config.yaml
num_attention_heads: 6
head_dim: 32
vocab_size: 2727
rope_theta: 4680.0
bias: "none"
init_std_qkv: 0.0417
init_std_o: 0.00819
lr_head: 0.00402
warmup_steps: 200
decay_fraction: 0.73
batch_tokens: [8192, 16384]
max_seq_len: 512
max_steps: 8097
MLP neurons of a small language model. Each row is named by its layer, matrix (gate and up: input weights; down: output weights) and neuron, and shows model dimensions 16-143. Each number is 128 + 32 x the weight over its row's rms, rounded and kept within 0 to 255. A neuron's up and down rows have the sign that makes its largest values positive.
Before each neuron's rows, "fires in" lists the words (lower case) most often at its 100 highest values on Wikipedia text that the model never trained on.

fires in: "many", "television", "several", "radio", "four"
L2.gate507 [114 164  95  62 106  65 174 148 190 110 105 133 115 123 118 104 172 134 139 115 104 108 150 124 116 159  80 135 120 199  97 146 138 116 120 109 102 154 125 148 154 118  42 108 136 147 104 108  92 132 146 140 158 120 141 110 120 117  60 164  97 143 168 127 146 108 138 157 124 133 157 127 119 129 106 114 131 176  95 109 116 115 152 116 160 120 158 133 143 163  87 105 139 134 111 112 140  59  92 176 114 158 129 123 132  66 129  75 126 170 109 130 108  95 136 118 115 192 145 161 147  78 137 200 160  63 142 171]
L2.up507 [ 84 123 102  71  90  72 165 197 192 122 179 136 118 130 118  28 205 109 139 151 119 115 123 102 138 156  91 130  67 142 121 171 165 170 105 169  68 138  58 131 184 122  66 122 102 112 114 127 129 127 177  85 141 121 148 141 114 109  87 106 100 124 141  80 181  98 110 126 139 167 114 119  90 101  86 125 153 150 122  93 115 117 107  80 126 126 141 130 121 164  48 140 151 136  86 174 139  82  99 171 165 123 119 120 151 101 142  84  96 130 136 163  96  90 104 109  97 153 124 138 144 164  87 147 147  85 191 149]
L2.down507 [126 101  84  81 104 103 235 144 110  91 170 123 163 170 121  81 147 200 123 183 117 115  86 136 159 156 109  75 124  95 134 121  82 127 140 135 133 206 134 118 144 120 126 204 152 102 131 175 110 102 128 177 130 172 168 171 110 117 106 144 106 147  62 157 158 147  84  47 117 120  97 123 151  96 125 126 106 113 156 142 114 162 142  61 108 158 162 120 155 100 118 151 127 207  85 153  90 117  41  99 105 117 127 169 128 124 107 103 144 166 180 128 136 128  51 148 113 179 163 139 135 113  95  79 138 109 126  90]

fires in: "season", "division", "party", "war"
L2.gate177 [169 148 167 121 170 104 136  74 127 177 140 114 137 110 126 146 160  95 114  95 156  73 134 136 191  74 109 139 188  98 120 153 103  95  78 111  91 204 107 142  88  71 120 138 148 123  65 136  43 152 100 118  99 150 182  90 142  80 114 143  96 102 122  89 147 120 127 169 174 149 116 182 161 140 130  79 145 156 165 115  82  85 113 114 132 167 160  96  84 159 112 135  79 179 130 152 102 122 200 140 198  96 134 111 108  97 128 170 136  95 123 164 127 111 100 139 165 148 132  93 105  99 112 122  92 150 104 157]
L2.up177 [132 138 145 100 171  41 159 115 125 189 130  88 154  53 113 101 135 143 133 141 151 134 126 114 154  71 166 133 129 105 134 177 101 201  85 108  62 225 180 115 105 138 137 141 153 151  87 102  65 116 118 149  71 113 134 116 128  97 118 195 122  92 158  86 137 146 137 158 132 122 116 127 151 161 110 138 114  96 148  75 128 105 174 128 182 206 161 120  83 150 108  88 114 199 126 147  94 168 152  83 171 117 129 179 127  91 147 144  93 124 113 149 145 159 128 106 131 116 149  83 172 146 147 153 183 159 172 102]
L2.down177 [158  97 152 129 165 127  84  92 110 162 124  87 162  96 108 149 111  98 134  87 199  92 155 119  83 156 146 140  98 102 156 110 147 173 163 138 134 132 183 143 122 111 141 128 139  63 146 135 176  68 119  69  82 142 133 161  94 139  75 103 200 131 154 105 101 117 186  60  92 159 117 121 135  81 112 166 132  87 150 160  88 141 162 136 157 135 121 131 123 134 114 114 190 130  85 127 133 125 129 120 159 190 132 204 148 123 141  94 105 141 162 110 184  61 128  97 118 136 120  87 158 144 170 213 201  94 138  98]

fires in: "they", "he", "that", "which", "also", "it"
L10.gate449 [ 84 160 115 155  96 111 174 125 116 134 120 149 130  93 115 169  98 165 113 155 129 143 164  68  96 131 111 151 126 121 152 159  89 108 107 123 115  92 162 174 112 160 101 131 105 128 130 117 175 106 136 112  54 111 155 124 156 103  94 118  90 143  49 100 111 169 109 116 153 107 118 107 154 132 141 106 140 149 167 150 171 145 109  98  76 114 159 147  98 115  80 115 140 145 157 111 166 221 143 120 122 188  87 154  93 125  80 101 107 220  69 121  77 164 136 130  62 143 121  93 101  17 165 123  98 146 128  79]
L10.up449 [111 179 138 152 103 121 159 143 138 190 146 166 130  83 124 120 150 132 116 113  93 117 133  91  68 142 105 133 139 160 133 148 102  94 121 136 101 148 107 154 109 111  93 110 174 131  72 150  91  75 119 178  92 140 140  98 119  70 159  92  63 160  64 136 143 104 158 111 200 107  27 167 146 123 127 174 140 203 148 136 129 120 173 111  77 141 116 170 170 114  88 143 151 122 114  55 153 144 129 166  57 154 109 110  90 120 127 119 149 158  80 123 107 178 123 141  98 180 150 102 117 101  90 184 110 102 110 167]
L10.down449 [180 127  99  95 125 138 169  57 115 113  97 190 153 141 108 210 158 122  93 166 169 183 152 104 148  92  52  82 158 101 108  81 130 145  91 108 111 104 109  98 122  92 116 176 114 134 135  92  87  67 141 126 157 142 116 117 103 138 126 159 111 164 159 174  78 168 127 125 113 164 142 165 160 155 110 106 145 143 129 139  90 143 164 132 142 112 156  80 165 120 117  75  99  97 110 182  99 173 155 107 150 104 139 120 107 143 129 154 130 137 144 181 145 127 147 167 162 152 109 128 112 105 209 177 112 131 120 122]

fires in: "took", "finished", "mi", "be", "opera"
L2.gate317 [ 78  81 125 107 143 143 107 115 157 175 100 136 110 170  96  82 134 117 211  98 143 172 177 173 115 149 137 128 140 121  63 121 107 159  78 101 146  96 104 117 149 110  91 157 104 160 144 169  97 110 148 181 130 107  74 157 140 133 106  99 109 160 176 119 154 114 144 132 123 113  98 174 188 114 128 140 146  98 104 136  76  53 149 148 124 135 162  54 119 143 124 131 119 171 173 105 148 117 136 118 187 141 148 172 126  91 154 173 104 168 135 191 113  97 121  92 133 146 164 138  94 156  69  55 123 147 137 121]
L2.up317 [119 129 128  94 160 132 105  85 127 125  90 165 179 144 107 102 151 132 147 116  85 113 205 167 107 129 132 107 159  92 137 116 172 124  92 172 111 133  90  96  85  74  62 159 127  98 109 176 145 140 113 102 139 116 114 139 165 139 106  94 167 103 183 160 160 126 143 155 124 141  94 130 116 138 171 165 133 119  92 100  97  61 103 164 173 137 122 114  82 171 181 135 130 126 140 173 158 137 178 121 172 114 185 192 104 166 100  97 128 155 130 109  95 113 163 122 158 160 162 128  87 111 132  86 111 116 169 115]
L2.down317 [165 181 161  72 129 129 153 110  94 154 109 131 187 148 107 177 133 183 184 149  98 114 181 124 119 135 136 140  97  90 129  73 171 130 127 115 104  47 114  89 166  77 142 166 190 163 150 139 137 116  91 162 118  76 193 107 166 168  75  82 158  65 145 109 190 139 199 161 160 143 117 110 118 108 103 143 117 104  62  76  84  82 125  96  86 117 126 164  98 114 113 146 144 148 120 142 142 117 180 185 142  98 113 139  99 180 102 109 150 123 160 137 119  80 181 100 108 115 130 130  88 135 142 117 118 125 160 113]

fires in: "found", "even", "now", "present", "still", "very"
L2.gate246 [112 179  89 171  97 145 172 140 151 159  92 150 116 135 140 134 147  64 136 151 152  87 187 150  74 177  68 107 146 109 115 106 126 115 164 101 154  84 131 120 131  52 126 162 167 154 163 149 112 123  92 144  30 152 106 137 126  99 151 142 133 154 119 110 118 130  83 140 150 189 127 161  97 192 164 116 100 132 176 117 163 135 129 167 144 121 165 200 112 112 112  91 109 110 113 109 128  78 147 120  55 110 126 128 103 115  72 114  77 122 105 190 121 165 114 211 122 129 136 166 172 123 123 127 131 102 155 133]
L2.up246 [127  57 155 159 116 109 115 161 102 123 117 124 126 125 146 137 139 129 138 219 101 151 179 120  81 160 118  96  79  80 143 107 127 136 103 175  66 193  99 171 156 170 143 140 151 125 118 163 168 145 158 158  67 142 119 109 117 131 167 150  98 107 148 194 167 112 106 176 176  96 108  71 155 160 162 114 140 127  89 139 146 205 153 155  68 157 106 141 168 141 149 125 131 185  98 126 129 107 156  77 163 137 182 104  95 134 175  94 155 145 103 140 102 100 168  98 122 150 103  94 157 137 101 151 128 122 116 109]
L2.down246 [141 124 109 107 137  56 149 151 135 132  91 190 157 125 144 106 139 150 192 196 117 127 117  93 106 145  99  58  96 119 123  93 140 132 104 132 131 152 131 175 185 138 168 118 192 123 103  91 145 182 103 121  91 158 147 123 143 186 142 133 117 128 128 140 116 125 111 160 141 117 150 122 178  68 220 104 128 160 129 115  92 163 147 192 123 217 139 150 172 133 162  68 101 173 148 111  97 114 151 201 163 121 140 133 117 124 205  90 128  92 150 169  87  97 152 136 109 134 150 143  84 128  59 104  57  82 215 168]

fires in: "lead", "award", "white", "leading", "players"
L2.gate376 [ 94 167 116 104 166  92 167  95 136  73 173 139 122 157 177  92 162 152 158  96 143 126 187  89 163 102  79 146 124 100 159 197 110 157 115 187 107 114 105 128 167 115  80 115  97 128  83 100 140  92 127 178 130 152 100 124 156  89  92 116 146 168 134 131 146 144 112 174 115 137 138 126  99 139 127 143 102 133  63 152 136 137  79 168 120 176 153 146 163 164 131 112  99 126  76 200 164 100 104 135 109 113 208 141 141 146 146  96 162  48  66 105 181  83  75 142  90 131 107 104  58 154 109 147  91 127  92 124]
L2.up376 [ 81 125 193 173  69  97  95 111  82 126 118 104 130 120 168 127 138 124 149 153 117 103 114 160 175  68 120 195 139 114  75 186 113 100  96 144 117 133  97 144 113 110 121 100 114 202 107 113 148  77 102 191 123 189  75 145 131  89  94 143  68 154  89 159 169 161 178 143 154 104 126 163  78 105 180 158 114 120  92 137 116 119 118 197 144  84 159 139 119 137 100 101  85 149 112 129 119  95 116 145 134 112 117 103 199 127 128 179 106  58  64  69 158 147 127 137 185 165  89 105 107 136 100 142 127 101 112 103]
L2.down376 [148  93 174 121 161 156 181 134 156 147 122 123 148 163 119 146 137  87 125 113 129 161 109 135  90 155 142 124  98 102 159  78 125 136 198 108 137 103 139 102 148 166 124 139 155  93 240 139 161 127 202   0 152  62  79 136 104 113 109 127 144 136 155 101 100 108 146 146 114 126 130 139 155  78 159 123 163 149 153 101 117 125 121 100  97 152  65 150 123  85 134 142 132  56 149 121 122 157 129 123 109 130  96 137  84 131 112  68  90 205 114 166 109 106 146 122 118 145  98 130 137  95  97 133 127 132 146 148]

fires in: "by", "all"
L2.gate351 [143 176  96 141 169 114  81 119 104 104 184  97 142 115 123 161 126 153 115 135 157 150  74  90 140 147 137 105 134 145 103 164 121 140 136 210 135  85  79  94 119 133 108 141 101 127 141 125 133 143 176 118  60  94 114 139 113  56 175 110 116  73 101 135 118 110 170 127 168 142 126 139  98 128 108 130 117 168 194 158 156 139 101 183 148 176 128  96  81 192  68 156  94 130 189 150  82 128 156 116 100  89  75 130 146 130 161 112 116 121  86 137 112  80  92  80 143  72 136 103 213 154 100 182  99 156 107 142]
L2.up351 [ 44 195 179  84  88 136 190 112 159 135 154 134 189 131 179 114 121 112  80 196 152 143  52 133 117 111 127 125  75 166 118 142 173 124 120 156  90 150 191 146  92 103 177 140 136  98 121 146 129 133 132 185 181 137 152 153 114 131  97  75  78 110 113 119 191 104 107 151 103 163 174 102 129 156 122  94 140 113  70  94 165 166 147  81  73 178 117 110 138  97 131 123 165 117  95 155 177 115 103 100 101 123 172 140  92 221 131 155 125 131 125  99 139 134  82 196 154 118 132 109 128  79 115  82 122 128 168  96]
L2.down351 [142 134 133  94 145 151 136 123 204 145 102 176  97 119 134  93 109 199 152 138 144 151 115  85 121 155 143  87 140 153 110 130 101 139 126 169 111 124 126 145 145  84 106 107 186 100 121  65 125 184 123  35 201  93 154 134 127 186 115  78 123 134 154 133 207 132 142 123 132 181 142 125 116  68 162 103 143 139 128 159 133 151 136  81  78 157 170 119 211 161 151 143 130 113 106 129 176 167 133 154 150 115 102 120 111 135 125 166 131  49 109 121 151 122 166 117 114 116  90 108  57 148 126 103 133 120 198 118]

fires in: "on"
L2.gate408 [131 166 151 130  43 114 124 176 118 109 105 155 104 123 148 168 128 125 138 128  83  92  50 164 166 101 138 172 143 147 116 130 141 175 133 128 116 167 104 122 146 100 114  88 117 123 165  99 151 158 175 156 141  88 110 117 186 156  99  82 117 146 131 148 130 166 147 103  95 150 138 166 103  91 138 195  85 149 151  96 167 146 142  97 100 171 187 173 150  94 184 136 130 126 116 102 124  93  97 179 138  69  99 167 128 126 117 117 144 169 159 149  64 132 161 115  77 134 161 153 111 142 127 129 113 130 124  84]
L2.up408 [149  97 136 170 126 148  88 172  88 104 143 140 127 169 161 109 141 166 127 157 107 104 103 155 203 123 168 118 201 103 126 116 166 166 132 190 143 114 130 141  67  77  84 139 112 124  98 131 148 180 168 148  95  91 116 128 128 100 131 123  99 173 154 164 142  67 191 137 203 133  87 134  59 160 132 135 103 114  94 111 126 163 164 128  63 122  93 167 131 143 160 129 102 163 171 160 105 151 166 152 146 143 121 162 140 145 103 130 160 128 126 143 145 202 176 166  51  68 140 150 135 141 143 142 133 165 121 159]
L2.down408 [139  84 142 126 158 129 176  93 122 124 105 122 139 163 109 109 129 111 146 144  91 129 124 125  84 118 142  48 164  76 163 157  90  91 101 160 125 108 123  95 112 123 116  97 151 109 206 147 139 195 100  67  81 112 165 110 138  83 164  77 132 118 144 134  98 145 113  92  82 100 148 191  91 113 147 136 130 124 146 126 123  80 123 145  97 158 127 153 123 113 160  82 159  66  68 149 123 163 155 129 147 124  84 180 115 102 126  82  55 150  79  93 140 148 136 109 115 138 147 173 131 144  95 108 129 156 161 112]

fires in: "that", "while", "israel", "if", "which", "when"
L8.gate152 [155 176  93 114 111 105 123  98 137 107 110 121 161  97 165 184 146 144  95 174 184 184 105 106 170 103 121 159 162 119 130 135 128 155 108  95 102  89 138 131 108 174 166  86 206 163  95 145 126 142 172 123 121 133 118 171 195 132 131  79 180  73  93 123 146 166 154 153 109 133 164 122 156 112 116 136 127 147 129 106 178 112 140 155 102 141  92 118  78 186 144  97 133 157  74 147 137 111 181  80 194  79 157 103  60 141 102 143 116 115 126 151 110 174 130 123 113 104 165 101  88 118 115  82 128 123 102  83]
L8.up152 [ 52 141  77  90  79 169 100 170 139 159  70 108 112  94 146 125 120 158 153 165 171  99 165 133 112 138 134 102 125  84 133 114 164 148 121 150 171 101 111 176 138 122 128 149 160  98 115  98 123 160 172 156 155 136 102 165 158 119 208 103 195  62  69 157 113 158 129 159 119  90 105 123 173 127 124 131 132 146 131 158 196 134 121 142 104 213  88 129 157 137  93 159  95 173  90 142 120 103  93  56  95 112 163 119  79 161 160 135  88 112  96 122 132 153 142 154 135 203 140 169 126 161 116 126 166  65 110 114]
L8.down152 [112  96 147 151 157 202 230 144  76 103 117 130 121 173 178 113 160 137 130 153  99 133  84 138 114 111  28 123 150  65 125  70 124 146 145 131 113 139 147 110 172 114 112 127 149 142 123 145 128 100 109 127  91  93 114 109 110 182 121 151 106 139 133 124 116 167 134 182 136 103 162 114 135 168 161 161 121 160 111 140 159 127 129 204 132  97 136 109 159   0  80 132 102 112 114 144 118  81 156 132 117 151 123 122 130  82  87 149 119 127 107 153 212 137 144 123 152 115 140 166 141 185  93  98 149 111 140  69]

fires in: "committee", "program", "institute", "official", "assembly", "chair"
L8.gate464 [131  99 186 117 157 125 158 121 115 117 167 139 105 159 150 117 143 162 168  98 164  78 155 129 127 150 127  88 151 157 204 132 121 137 105  68 114 129 157 183 137  76 148 110  96 121 152 127 183 184 149 168 142 144  84 132 104 102 137 135 190 212  97 128 170 113 221 130 156 106 151 150 133  94 143 101 183 171 138 129 142 151 156 125 137 133  40 205  99 117 137  99 102  66 159 110 133 170 153 139 145 145  60 142 166 139 142  70 158 125 129  91 163 127 178 166  97 150 103  96  89 147  97 107 104 141 125 124]
L8.up464 [151 170  99  78 146 157  98  63 119 172 106 133 121 138 115 172 165 110  99 171  78 186 156 136 136 170 163 160 137 132 148 114 119 151 111 142  80 152 150  92 131 113 136 127 159 118 167 164 127 116 143 131 128 137 123 119 167 114  86 174 128 172 166 135 171 118 152 201 145  51 102 129 167 148 184  87 124 130 191  97 108 137 120 165  56 121 158 156 166 143 128  69  51 104 151 101 106 193 116  99 187 152 102  69 137 143 148  74  93 131 153 138  85 168 146  94 141 207 150 126 156 106 134 197 155 156 132 129]
L8.down464 [225 100 208 173  94 160 192 145 167  95 102 113 175 133 142 172 109 168 112 127 168 156 146  86 144 110 121 102 112 123 154 143  34 157 141 143 167 131 159 122  97 131 101 103 124 112 195  83 138  35 222 180 113 102 116 128 130 123  96 197 131 163  90 105  86  54 127 173  95  92 103 128 103 122 160 150 151 144 143 141 132 123 164 146  72 125 102 100  92 163 167 121 151 162 111 137 155 142 139 148 115 121 119 107 163 121 188 123 145  75 156 118 105 124 136 148 118 154 122 154 107 177 108 145 165 131 152  97]

fires in: "station", "service", "construction", "education", "production"
L2.gate125 [100 141 206 111  77  91 137  96 196  98 105 201 105 114 138 153 145 172 131 146  98 140 217  95  68 121 156 206  99  97 152 136 121 166 155 140 110 158  78 176 162 160 118 110 114  83 127 111 134 127 173 166 122 101 159 116 115 106  11 122 153 134 111 139 132 129 111 115 146 119 188  86  83 121 111 197 161 191 142 173  94 178 111 126 156  86 126  85  99 114  69 156 139 119 113 140 151 106 154  92 108 152 148 101 112 145 141 145 126 176 151  91 140 137 143  98 113 102 125 156 165 152 146 169 144  99 112 125]
L2.up125 [123 117 198 118 128  98 179 119 200  88  94 170 111  96 154 168 154 113  64 114 112 150 212 151  75 107 126 187 140 114 125 103 107 171 190 118 107 126 101 153 178 136  63 134 124  97 134  88  99 113 160 139 114  96 131 104 119 100  50 143 192 138 115  96 115 127 135 147 128  95 176 102  85 104 121 128 103 142 135 153 107 159  98 158 117 101  95 101 145 111 103 131 168 185 105 142 190 114 149 110  81 169 128  98 148  74 191 119 116 147 132 121 132 124 140  99  88  96 100 130 159 119 130 148 150 126 113 120]
L2.down125 [142  91 121 129  71 137 159 134 133 198 105  88 141  95 158 190 135  52 125 122  96 134 158  82 101 127 129 189 136 121  90 127  54 105 146 132  77 109  82 202 145 142 121 146 155 111 101 142  93 149 101 116 109 133 163 128 161 120 115 196  92 138 148  77 139 147 153 123 203 121 137 162 138 144  86 129  60  84 166 104 131 163 168 119 174 143 140  84  94 135 107 111 151 127 101 152 172 155  96 139 113 133 111 146 149 113 135 100 101 126 130 174 193 100 133 140  65  52 111 125 129 143 123 111 119 130 133 135]

fires in: "london", "england", "maryland", "union", "area", "scotland"
L2.gate511 [196  76 106 125 194 194 135 124 118 147 110 149 137 111 186 146 132 153  92 136 166 140 150 132 135 177 136 199 133 155 122 123 137 156 136 147 138 140 127 116 145 134 172  78 139 102 148 126  91 111  94  96 193  91 136 144 206 187  95 144 135  89 158 109  84 168 140 152 150  59 170 124 116  59 157 154 109 135 104 142  79 204 131 138 163 154  99  50 147 168 110 107  90 158 110 171 128 128 106 163  80 146 111 107 140 126 116  89 168 140 137 151 122 211 142  93 159 176  84 138 115 136 106  98 117 132 129 143]
L2.up511 [174 150 164 141 131 193 146 152 123 165 142 115 154 160  59 124 124 138 214 126 127 145 157 149 154  89 123 179 170 120 150 129  95 164 160 166 168 155 138  89  81  99 111 116 141 165 122 129 111 144 117 125 154 142  84 111 138 218 109 153  95 130 175 103  80 164 108 140 184 101 144 169 121 123 125 137  95 141 155 150 133 161 154 156 116 119 116 142 128 147  60  61 106 162 115 175 114 133 123 214 117 175 116 123 154 144 116  66 148 127 127 169 132 176 143 137 122 184 106 160 131 105 114 136 157 122 134 164]
L2.down511 [135 156  93 128 125  95 160 164 129 136 148 118 168 131 120 135  98 150 190 150 143 127 134  73 109 124 129 134  85 130  79 145 149  99 121 183  75 171 104 162 142 128 124  85 125 148 134 104  73 137 167 119  90 158 105 175 150 163 182 115 149 131 122 156  66 155  98  82 175 130  90 111 137 118 153 142 134 133 137 144  83 107 116 197 126 141  57 199 133 121  86 156 143 127  63 140  89 140 110  63 146 123 163  85 182 148 102 106 106  95 157 157 100 172 182 173 152 117 149 138 125 166 166 145 195  67 127 133]

fires in: "based", "married", "called", "born", "referred", "moved"
L6.gate45 [ 83 140 176 110 176  94 150 119 179 155 111  99 151 161 176 191  99 143 124 138 107 103 198 130 133 118 108 162 145 141  65 125 130  70  78 167 189 112 111  89 157 125 116 107 151 136 169 158 142 156  93 132 129 157  78 141 104  69 104 112 159  71 114 176 162 118 135  86 137 195 133 149  89 134 151 114 125 119 118 111 114 144  54 172 101  97  53 104 142  71  99  90 161  85  80 108 141 160 117 109  98 150  71  60 130  89 112 119 128 110 156 140 134 105 146 141 152 155  79 142 164 134 162 129 154 132 197 168]
L6.up45 [ 95 192 104 148 125  54 102 169 127 116  76 120 137  78 196 189 110 140 165 153  82 132 138 172  69  96  93 136 131 134 134  99  92 134 101 101 125 116 110  61 169 123  92 127 176 158 132 127 116 109 115 119  91 152  54 119  97 125  92 112 123 100 137 137 175  93 117 132 138 148  97 155  58 105 187 136  91 169  82 124 123 113  81 157 135 126 130 121 155  87  92 137 169 132 117 137 165 162 125 142 109 116  89  84  89  83  87 145 137 108 124 135 116 138 141 154 163 208 108 175 126 128 112 138 191 139 106 137]
L6.down45 [197 114 112 165 126 106 161 143 124 119 158 113  98 102 124 135 102 118 145 156  62 116  73 135 158 147  85 126 164 152 101 168  91 133  74  94 126  97 114 120 109 169 114  86 178 100 214 117 207  86  72  73 107  84 118 123 162 144 112 169 163  80  97 103 108 122 117 176  82 121 160 133 118 121 183 156 119 167 158  95 129 146 143  98  98 127 163 130 138 106 167 129 154  95 113 165 116 140 154 138 147 139 107 110  89 144 145 148  87 126 127 123 143 118 137 166  87 185 106 152 110 205 122 195 140 111 126  91]

fires in: "is", "votes", "upload", "consisted", "according"
L7.gate156 [122 126 121 125 158 134  93  99 139 163 150  81 105 149 182 175  88 164 121 130 144  65 125 111  95 102 136 106 133 162  80 105  98 118  92 100 130 112 110 147 108 121 174 165 118  76  81 103 179 133 108 127  90 136  92 148 104 160  66 225 135 127 163 103 112 151  91 160 175 186 103 126 197  77 122 132  33 153 191  59 155 125 126 121 104 131 179 160 150  80  92 109 101 121 184 144 104 122 155  64 137 111  94 134  96 126 125  75  96  88 109  87 140 104 135 132 149 194 126 121 164 155 139 108 144 121  87  85]
L7.up156 [110 108  45 180 122 113  84 118  98 111  99  60 134 215 147 140  73 124 150 104 145  60 190 127 178 115  98  37 125 115 105 137 217 115 159  80 138 124 119  91 120 119 165 152 161 109  85  93  86 144  95 111 162 141 108 104 146  93  91 153 134 155 136 161 126 185 137 151  80 143  86 151 136 159 102  92 172  91 166 143 101 134 146 102 157 114 141 127 155  93 121 128  93 124 144 117 126 184 171 131 116 108 140  71 162 216 105 140 146 135 149  90 111  85  85 171 107  83 164 129  96 122 143 126 100 119 142 113]
L7.down156 [163 130 152 105 124 152 159 173  95 133 130  46 154 172  90 138 123 147 131 113 150  70 126 139 114  77 142 138 208  73 106 209 136 148 132 122  50 133 121 115 143  61 132 140 149 161 133 158 112 135 122 153  86 127 107 104 161  83 127 104  73  94 166  78 158 148  79 110 125 127 158 164 122 162 150  99 115 102 101 106 164  95  78 171 124  90 115 137 157  81 105  82  63 143 133 129  90 125 139 170  92 112 109 129 129 113 173 128 172 141  95 152 118 152 122 147 106 116  76 117 173 123 123 108 131  73 169 180]

fires in: "have", "had", "has", "having"
L7.gate0 [ 97 161 124  69 152  87 150 116 179  95 132 174  68 142 152 136 147 127 130 101 151 130 140 147  70 127 111 146 110 150 149 166  83 130 150  91 138 104 144 100 150 160 158 170 117  94 111 112 139  68 145 159 119 125 104 149 146 163 123 158 158 122 108 165  81 161  83 119 161 110 131 164 118 104 147  71 158 207 161 151 172 121 117 141 130 178 161 149  84 112 118 141 159 130 114  35 154  88 196 130 139 171 133  69 120 160 153 150 124 122 106 197 128 142 100 187 100 151 143 100 197 143 103 147  59 105 111 114]
L7.up0 [189  82 125  54 114 109 109 124 148 103 154 117 135  96  94 150 125 119  61 173 103  96  99 131 149 124 151 148 126 114 114 134 134 143 137 186 136 132 124 143 128 189 149 152 165 178 100 114 157 131  98 134 105 128  81  73 102 132 121 157 144 182 174 185 140 121  67 151 113 146 114 120 148 178 122 125 128  98 164 135 142 113 119  94 121 112 118 136  69 179  99 145 110 138  38 113 101 155 176  97  69 154  91 124 142 125  51 135 136 129 128  70  36 109 132 127 106  95  92 153 143 112  83 123 152  74  61 145]
L7.down0 [ 82 171  55 138 174 138  52 123  95 190 107 148 142 136  97 129 165 162 101  78 110 163 143 157  93 137 159 180 138  81 154 166 126 151 179  88 165 167 174 100 100  72 155 149 118 154  92 141 121 104 103  83 118 115  65  91 138 126 178 149 102 125  97 116 171 122 153 107 137 127 173 130 131 146 180 150 162 159 101 110 111 128 131 106  95 144 102 116 153 126  84 112 153  74  77  82  88 117 156 146 155 134 132 130 145 117 125 118 104 133  55 119 118 108 143 163 103 155 132 173 146  62 151  78  98 113 143 116]